config = dict(
    n_layer=21,
    d_model=256,
    n_head=4,
    n_kv_head=2,
    head_dim=64,
    d_mlp=1024,
    vocab_size=2048,
    activation='swiglu',
    norm='rmsnorm',
    norm_place='pre',
    norm_eps=1e-05,
    positions='rope',
    rope_base=85600.0,
    rope_fraction=1.0,
    qk_norm=True,
    attn_scale=0.125,
    bias='none',
    tie_embeddings=False,
    parallel_block=False,
    init='uniform',
    init_std_qkv=0.0271,
    init_std_o=0.00418,
    init_std_up=0.0271,
    init_std_down=0.00209,
    init_mimetic=0.5,
    optimizer='laprop',
    lr=0.00245,
    lr_mult_up=0.774,
    beta1=0.9,
    beta2=0.95,
    lr_head=0.00817,
    warmup_steps=219,
    schedule='wsd',
    decay_fraction=0.726,
    decay_shape='linear',
    final_lr_fraction=0.0,
    batch_tokens=262144,
    seq_len=128,
    doc_mask=True,
    train_tokens=901600000,
    steps=3440,
    dataset='wikipedia_en',
)
MLP neurons of a small language model. Each row is named by its layer, matrix (down: output weights) and neuron, and shows model dimensions 128-255. Each number is 128 + 32 x the weight over its row's rms, rounded and kept within 0 to 255. Numbers have three digits each. A neuron's up and down rows have the sign that makes its largest values positive.
A block is one neuron, or neurons of one layer that tend to fire together. After each block is what it responds to, as a language model described it from the Wikipedia text at the highest values.

L15.down82:132152129138127092145173097086140176149113142100204154099145173175112142152182125171120131105155136122134102122104138117142181064107136100083058107105142095166157154123118142135056135129120153128127133087079060106086180105159070166123136136115058160118174152063113186143130169192138150139118141122140133131110114130084104146127136088172162064159127047106169110105133102061116154141152
L15.down174:129129134177135123148057086109144097085155117153141179064069140131060186177139147168126167132121176087077106157155081160130111124122157094101098084109137145128152100094073110130136113123098102122149130119125129196138136052112074114122139164091118135124169101150131177136077085128125150163081101083103092139109091136117067151106137133089105142096144152161110158095100160067092102116139
L15.down389:118154121154112131101114080144156096153113122072179138099136127155145093132157120186168140094109128121106180164094174110170135086121093134132128102117098159105166130117064127205154097104137102186167195127071132197185151147164133132126171157141050154099117131177113143178215112102130075133119152169087125100108133078103128095124112079140142164081180110157165134116174131106146133122136
L15.down522:068155187150092069162114156142135067135092146099123151154120134148174117141122029127170144117191120085121174152112097127110139138145103115165167141159140161150121113148062098187129159099133057118090162105123106158133129155095105149148177159147130166158068139175110150131115160172152100177062143135054140140152078175109076159103109076132152125164154141213111127090125092057105115133073
Responds to: Word and abbreviation endings

L15.down213:116116102114125152107114099145142119155092195136185116182102119137159111146126127151155092135065151130093188179080183130166196125138110128174063104125141093127113186129138199178126150138114163094134119153095128122122113107112098138154088058112110195082123073103171160087130168109102155126148095156132175094142163117128126149173085078047173115077139111181119114126080115164142061082134
L15.down587:095096110133171116158138172064150132132095158091172118148112121127142147118060107186128198171111126111181174141146112133154132111132106113177119161119089117158123095137136131177137145138074080123144105052165131076135155136181100125126174145107153156085123164158117193115119108151115121144115109111106110125197163112099083126132134132170178130119108181164117070133166154076080090146113
L15.down858:088103145109126144131133132123143123113106169103045083169159116104070081110108113099178159117079073121117099103131151104136204109135165128153125083060097100138176154118148130100113098088227116152057134140106157165176094163122130097136091108122084142104168144183184153077135113093110095136099130096054026141133134140077063137151066114104145108205078141133110112150124094060124111124157
L15.down983:183098158064122094104118140145105097157110118103204078147066119134100152130124168152166103173104133111148203131050154122134154146045145111109098185171146106149139103055070061062186102150123124113117139120124178154105116142134135137151173159094116132138150212147094152120098122148126119108134119216116159135192114096051147139202102132067115089108135108118134113160141077142130117094095
Responds to: Partitive "of" after quantities

L8.down376:128158089096132105146060123159191127094136147161143117127145119166127082115150161120190115103143165145172167122192144095140139124158120140128120148092130124131159100168158117186122142114146147072061158104132212163174036148111135151150090090148160160106085166088109113102182161072110138117087095128143162142134119100157108117124134181134072076134105135122130135106124118095156164073163
Responds to: Football position abbreviation letters

L6.down289:112074143068127188106145138096149097083145112123075116131146103133192116132150099118114074149123103086162072115109089175164098171114155157056108073130156109105162132133091197078126107113117069130133134150111133149115112143146146121116121166167110143132136047141096188073073133115113176134158083155121119127118150156104083218122141130095123141149130116190139153099116167145095128121113
L6.down333:111128137139121172148145065073102122133058135159111089108203125125117146115084167125129124077155054146033131144137098123142084153143188106118131106158131103104125082099141116133073152121120092116118161100115123115176107199122065133092128072167148183099157098125146108146107170139157135100133156169159143149221110090129118068101119116107176077152175096136143115148109158151103095049092
L6.down344:176132116130050150122153124097113129146163138140149123138105064171158128215130126096155160097161141146115101089137125107164162133147189099116117110136105163102094147181128128126069173166115147076145115126078127088129167094100094127151099173073106101085144178137090143099141125130166138093152161156142093161147107106115126134098186207134125090178046108078142113206140112160064117133169
L6.down497:103142104126150176151148141120097107162054105132097103151171201103107160089201122121144173051083128124121161156097107120114069124133045123116113108166162155121124106145123045140071133170136183121078172150119153153118111059168093153121134155143121109190084106129150098107148112093146122162160076097121164122147111151128108192119141174111121145192105158129100109096169130110099076148058
L6.down669:158185178115112109122156141124165165150181136154118203179214179124114097157162162100082080079118128173110127121051058160102102132153081114084072126111171128119161089110060044078146129109129143112118156131210193145112142113133168091154118156116107119121167159077130131176151073113078140078106147088111146124171109095147116165148078187045141064074172171120157103135151115197152127121159
L6.down762:154156117109082156135104127186128190100058154194194161132115111105135072124113139185104132123106087118143109116116153134133091116118118085134080105136154166172167143072112099112182112100148146124064141152174186123138175072125157100144083090077155127112082106080153134137159166146082154151161187126164180083151106135133120160124069146175101145093125144162110138102222147087132139109106
L6.down778:158165135077099135106108161172085149178136164118130159202163119179178093128074129109153150147144127148143205099062125119155115105098111199071134117162157142076114139117134118081138090140144129164111137137119184144087146062118139137173182113120137115125080101069162148131147087124097119177150098100108113134154114100148169069103144188159168045092098117154148156121146176129140176094132
L6.down784:093115173071130110130136091102153092130151123098156116119077144130116122139129136069088135077096135128080107149135166125098176149127123176112212150135096136172106153072109088078209097121117133111147124119164120115149075170161143138132141162181092124142089096167116163163116126122107133193110145093101120120112141142163133110103168060164189111121102113146119131132138106121139049088127
L6.down798:110139074118216115136121160157094126160129154201083122175083117118189120148125154115085165142148120110152147074131126123135115109147177176124114111185110085187154095134092124158170117149155127141146142176080109145144122145111096141121123131138141128131096121096117116101128115129137108103117167146129117191178105123126181046124131183099148080155136098080188121146110081141153169093087
L6.down830:136131180158157103158127140156097093097146128152187176148102119185130123145100115139154130140121133143120115182149104125151103150169210143138143104113205105116136134196181158162123152065075110133175153077119085098118073103122149092149130092088137147107131125123171093154188091151168188056129137148134148189073148102118151177128176123173160114205135146185128180198129128137158172138154
L6.down869:137083101053138160082139164138156143138098093114120111097138161105138086116137100110117117111067126165131105129095112114115069116052160123133100140099146129132064139089081083144114056139129161187178133122123101042115085181146136058080119092138181047104157088165185112132102117119139135153139136075163131101119170158145153129098155150087140107129124173156142128117127060132127156091082
L6.down922:103153122096123098095144148121141123106152128103121063106132136121135133098138117109127162100199160049077186125141129122147132110122129115111154101094144072170122125075141129118070118135155106127113135146128159082140117152106154161181156102147126121089166155110175120105151152163163102141122093141170142164183135114114135133121113112193112126193108121115152165221135116087107182155167
L6.down965:122080093110152082081139100116120154113109090190157120082063168111108111134142126136108104221125183109122178143073053144114122063188152154101126135124144114137167124126056158156093142058158141130127132132135091185082095083127090104132096077116169117132122115139152145143157125107162129160120184121129190128155184131156121128136203106089169117115069111136156082146123083188084113091129
L6.down979:209117129144176125089116094130132136119080117175170142127110057065106151092095134109149151115111123118124148215186192088192094148071169163145122136187122105163121148156096122099095128112094138124104115121145108059089096110153074124115201104132148135115115130147104175141140164161093160081129171176101166084118134116126127111194136107137126143158107120144095187213121090163112131147132
L6.down980:128119146076097118120175088076106144099086137136115135133081120133120151122107109097129097155149208123068087143085056116057096083119172192157152105068094124102136140079143143130111123114122086140118075123126093111066123123121137122109161167155171154125107109122131180094173145171117156085103114130078219119138110188097110169137106116095127096176132115143097094142091143112136107072142
L6.down1007:159158134114152110139124109077126125124127142110146159151105097106182129145160160133097138142130118146120139100113134133167120132117187147103170087111136113115114111155128152108113142122053082134143138178087128089128076120102134105160122098121148089095106146115164153090098163127113168091102146144143111098113072130162149110111159172155105113149140125183084129183170103163172132094100
Responds to: Possessive markers

L8.down822:089121138157089097121145111113137098150066124105142086076134168084121111207091142120107100107123065127111182226081125176169119117217171155085056121140104164097137147084178118087163135102169180122160137183038132136124165068124136154061084144057126087200144179157154107130129087118088050090196189114087149138113145183100098147141144167109143155124121102141130140149123146143122133132128
Responds to: Word-final subword pieces

L8.down917:170158143116157100134087127114132091092193108122150139122116159091129134123104076139144102134116154142133063105186149104132142168206162126157128157088128108180116130142062134123217074147087092121154158161097112150138117121125195177140164180170041098154126147120143115116109123182091119147154171145124148094135090172110132143086154104118151167151123107131115086206139122123076105174129
Responds to: Word-start fragments, table numbers

L15.down33:108142116137104105110109086086158071102071134106112174120132107116204089148107105169129130180113131063153083125083083120091121127141149136137087141135102158123148149085106104150143129163156160135144120111133108134068125127119130151152111147111098127092085089147084122094073122075064085130174172095111158130159159137120122140193140127092143131099119093105178119163152138091119079062127
L15.down687:134116143102134107121092140123135143078164132102123143119195128181153168120157144151111193181104134150164102097146113076104153160114147154120179094104216130114103148160089077135119124068157136104151138084102136158114207168096145115114116084100134165136131176124137144107087088109116101174151147131136119111081150103104117143129175119104084128130164162128123119174129072140128171103130
L15.down843:161108188138146144117175112150164168123125124118083083138153056098128097123136162141129126175088097198119122118124152115098122132111141107134105168168115083178090128151218144158119119113081104189114110101135202161115150079102147128090116076130089090080119160098222091148073144139129120129157127131078164127111175121119104116120068142144149118118110133108161164080127209083155129104110
L15.down1009:095103114161140146140204156114119134090133139148036131164157103150148111166110089108104116113107136144104150150156146116125175125098122104172147176153095159105199101135151137139130142158142082090188187107090114128134153123133174124151135170183101148102125139151106077123157025110132139132127107205131120152134100071126099028146113090120165167096112073115156157126115115140182111104164
Responds to: First-name ending pieces

L6.down44:084148065112191158137081071100170104115149050145114100116174128132079119065110149097120121116107181134102176104172109097143116172060145082161084105065154115203119158137162135129097118095127168135126134184172116161165127134148118152161117146169128136111165151171125118078059146158163104182157138117103118130090133099175178137120204093101153122154165085158120106082134077150134088052131
L6.down76:118160189116126119085101173143111181145109101204134155149091126114082065123128074098092137171108144122177109184069131161090108195132097142112162103093167100127105125150150124112136128159110128148131133117086122149104147125121102068093098120130144128190101166103187207138180149091103111105149124166141132087148149115148105196173132112121091120092175141156097123168100070133145092139119
L6.down215:143148149129123103185146163130091146128146147102107125143182205133142139110084092142119152126111129070159123120144175150110147158108109148209144102149105124140103158099139075143137092124185136159140157089113176148135128105128125144143152079089152060089075182090180083121098123058141165135137087088097199181122109140159122188115177166089153100054142092138122128158160131162112168146143
L6.down296:132005193103098104114135128098106125125130145094092136084123108167132168121081088028091143128088164157108160098164136097176118139170128137131071104108117146086126101149093077134166152128118121133106151138045161122188082104068098147055043183135153134143073084114114146150110173106148172138105124072106087156103121188148129138114090170121150132092223105096128123113105183119086102137169
L6.down299:107108085119104132123087105151152080077150183123218115130158126138199125134118187135088117126117099081059131169157083110104081177198140057100068181108137106111122150140124118100102120163114149103103203101123157079110139160157077170137096130122142141093189090155146036149144181154105142101126154096156136142120068081121107213127127103081135182127131151096123172141106139068153115150149
L6.down350:104151163126133135110135162100102083151135146115125160088106090167160129109138128158164133092101118098077133157098129126130104084164130120117195124059093157125121166195094058120120141125115099182149118164132206092163144096105063137079187104150183116157111101148127108088163183165190149131137088099197165121141100138121113128153140143122121114110099121108151166208119134164090108103168
L6.down354:199153186141049167153123120173120111152133133124123084110127157114142139200114069117139133142105107116233085179036120157117113133105118088147158202059137120092061117159137139130117087142147134177160109118128096137169149155089102056179167118112127123113172087130118115092067160114149104155160148160177129119155156077094111119117087175147110069092127146129091135141151118115143131105169
L6.down638:115136095116159172102126154119089051124118080125101132168104125128126113149095075164104167182086121164115156134170093153123094092138069075139155126091118145079158148103057116053097167136117188146119106037113062127078143112138118090123093120184160137135129171173175167149124109090120127076156132131112123193054156184202132151141129095124110061127129120212134133127167121178106094100111
L6.down689:115133131144175097172167111093173157118136138094121157114140167127063178171117072143099111103123075157182091134139098152112141102118123091081149139141135139100142075093116093144164113090148124163118177140110141126151148145146106149087126142105135142099105120189143064120086083181197134133130215128173136130105054124175131125155158082089132124132150147120180170160094139168108176125100
L6.down705:103129161185168093121053088135079080105164101149091185108186104179118157099127113156100094103145117165154095156122086178110123186130105137133096149095093116187162158155121139115104149163158125111161115152137146160091095084098152138144155189102119081090169150132149207153080152179146135113115077114136185180125103096083107133134124101129171141118125128136128121149115155085119134091143
L6.down747:173111180137200174116134133126092155143117116114125149156112112174098119103065219144139094123034149122102157100124154140142121099134130150072164145106119115102093132194190141159157067164148165172132236113044124154161098098167150155097125150112109172114143127103113112164108099116158141146095069091143115115156164143122095155184149087115096170139103121148115135099070173101166174079128
L6.down764:135149093150112092102090099085137117032160104088127056170132161073136105133112064121108086097133042168155151093179174157143193125131162103129114093149116168176150099130137074159115175086144151142129059100096179190119136173146147103125166177107063160131146141165182138101091116096114095130119135134127113158127085124158111129153146153147101113112153162144159112088119144143144113091184
L6.down861:101197097074081068127111090133194068117127031122080119150107142115172114124133188121126154123153096128087152148089125099131137099122125088107167158102132102186151115077153134148122143173089115130091071112094152113132210145062136135104156118165133124181154103180125160087164123149100128117157082193114086115083096115104170143132130191114142126100120046104104082152137102110182153119122
L6.down867:149107082124116054143139111162156105078108131162108121091134048133130153126161107150160181177126124083151147090153146110175130160127139112158116109116192101132135114119147127149064124140102115136115104139117118135136088176143158164110148122153120070093149104111149181113122112171136126163078135193133169172090183138111158091113121151137158102099164181124133134130181113138148141179120
L6.down942:081132102129155154168150145114087166154121063144135120077092132083192139149071096097105141115130096079110141134088119095085138112191137119131155185129166117080130108139139120124122132118104147148125126110099136158119201097137109137082099167142141118152106113171113128116091180158151152131100183129177181044104137151148162104148085112157115178094107142111108087150089154091108130119086
L6.down945:153162156156093111151087107134106216137113141137145124123108114140176143116134098159140099157086093111117089105061130153180142127048151132182126153106140189202139152136116120136113167138118184211077155114125187183120151132194104134105124135105122165111122168105069084142100117129118091126111154153140096144159142105168156099126116111078171127146090171113086097097102158121137142129149
Responds to: Mid-word subword fragments

L8.down248:121139144090201139156143095148130149182183103121120114152097141134207089117069136107105152103103132126130127128134146109140106093079209177134156086135146096107123145103113156155121080078134139159152093120111086140116122138206071127099129124152122146095091132132107173113117105142045095153116156171084169079133117110102141145172114126116110100142147140146057071166135189143148082048153
Responds to: Possessives and word endings

L6.down213:112140141134123096134103083093138121168117233127133137129170204164200169128103125193163119194127181128082160115092121084068116057189165139161112172140138107087134130113126104121124127097134191185149171050092134103167150146076141132125162110083075158132193144087094074174091189130177123073069108162102115127139057123111113164139109140058032129144128116167194131145125182135118119155111
L6.down256:099182113171102091081162124093143150144128144152177110136118139168144116126155104104130143180192179130070115128145134140172122118170100128156132096102105138120139169119092100167114104108108135071107109097120088123076215145089143110191111082086050146166163067105110104136111070064144149098110099131125114182130098110172078093153107102117115100115140126123154232153114147173109146140145
L6.down394:172160119147188164104116129138050073142139167215129126077133150081181095117137146151113130110129149175131130114125104143097150091141161048017161103105163163124161157171081101138144141075118118138080160138110175133155182146114191130090120156089137147116157164097111179148083122119132143102142108097102146088116084121125152100180082111143114121129090145151095146079166167158244143125148
L6.down398:157196122149169119165083119134125117107083147129086149095169097120090177159134131091163146118120102120127137114132124124128080141170100164180164090124181133182177153136106155161139089088130106086130120097116148102095092159097198129051139101102142178130120139117101086105122130145129119163070094075137101097140144162112094118128184110164150133095120115138116098093133104163127184136112
L6.down436:152132076090135124126157126103070135115123114031105126087097056148080096157109135133101082108119146171108075135159153149162127128111187144117100088128132158167144108073091158154118111162086139159134102174130145071141103139174063137098162121151082127108119094140137102119124123085175114080116186182133100123103153091103188103139113079174163141100124156167198170109151102131173171176171
L6.down474:170103080072082086116183079088190114131127052178135101137151119108165109119111152136126149163098158132111161147076126162117080157140144160159125112131114126112201099109115130163116145185100129113163099173156119179170139183095131158095128162149044116129091084124203081138134080123109150085114111122082085139150096155139130117152133149116127205137114072102158126105123092130158110149134
L6.down502:118105111119140210124133132103148111138126180110048149141096151172153082146164142095105134126103197089138070107143061134145130160144162158119130144147109121158151131180123110137159169128116151099182114146131118133085077134100109084124153118145124185109161138101195125139123162124090090113143103113162072154113098101098108116104206103107133080078144136086040146108192125144116123122195
L6.down543:239129144077115126145097117156109121151090146086114144137100096128125130128151120085095128135195111110204134136154131167130109146142118106134085180121137167163118144132094079100136162115124128183125101068118091105101147106104176125137116124134087050153122123103124106179168116127111142116188143130139143122103138135181153145115142172140140071145172147142156134173134155120166129098069
L6.down595:127054088052139160102123112123122148143110166132169205110124147108118114126127111171157143090142123090118121175155134155131119112143110144137131125084168103176144100136093155109134097122142062151160162101138148130153134162122163190121151119132137176148158117121136145117130163135111138164180150127098184067150147132089085180102077109148175125153109159100042145081153082147130141085091
L6.down676:134112132126144092108110168171170076165140121172138076114086081168162134144100117105116163100104124148135171144083111097078134039107073143148155198176122088200157161193129067134114131169109148147145129113126160140147134133090155112158138119189133110123085128094100143129085150139137146071141115116121113084138134136199151087143155107179133132161098132114183149120068145141172116126140
L6.down695:119092033123167163175141155080139144106064078148080112152185121195136116093128139129103136065090158141064129145120203080118088116085058149185173107094156133081155125094135097096106096144122188214125118154161118096107176156137205131145113132093142111153122139076099111100130159162124155111138099126139111085131091110088110132121133167153188067128131176069127169147144126141157110120158
L6.down719:101102125151118183107159068144105116154121172110148117142150100140187093108095172152110157058134119055171179132161142145119093087087137134138145169169122050157146131150169116169206145096150102067122099067109102127185127110133102185134151156152063167093105111123113090177077116159148075170147180151124117124128124100158140152136125076133173110133108124134086133120150132122148133183139
L6.down837:120101040022144122166144133147134133135106154080116139156146056144207106138165113139197111109124084148157072162097175150144167121129136164119180154155099121158064150135163130124091112087115128076111153159101122146145087127069148110101153107154137087105091140127108140139124160138176153109096132108165054174124153132119113076140136106127129046138097177116133177140122102112152136094163
L6.down962:133119098094099167146108106067134151101100124133129084148117201155114167105124150144125087120172122089110198143087131157079156098133099093131110149139176060153151081067127095087149148152140129162151118087106117134082105090129112117128121116171127135163143105107123080117049174104093128099173115122130142157185154143076118175121047082121096140082142160126139125055158160127120136155126
L6.down1014:112143109094113113089143194115127130144108161139166124123089115141129107117123146105077102149118089116144160127188111106144158159145163189093090149139155187101138088126142108082123130119151181098138117171155155104134133109138122088120089143142165110124125096148104110134152108166132138106220142128115051132174083158086055112183121142089089125127120112172110161113079087182098033167164
L6.down1016:063132188182107121132095054109177127126145111101115118123103128090123088097149104152087092121106168146103120115213146144147102087063118113115099127086116228134128129117138113181133086129147173092163045166144152092115107121157146096153169110086127163116177148089152127126101143094128107114134164174140088101128161144078173065146098161138152131097071099160108119112141154126069089107132
Responds to: Football squad table tokens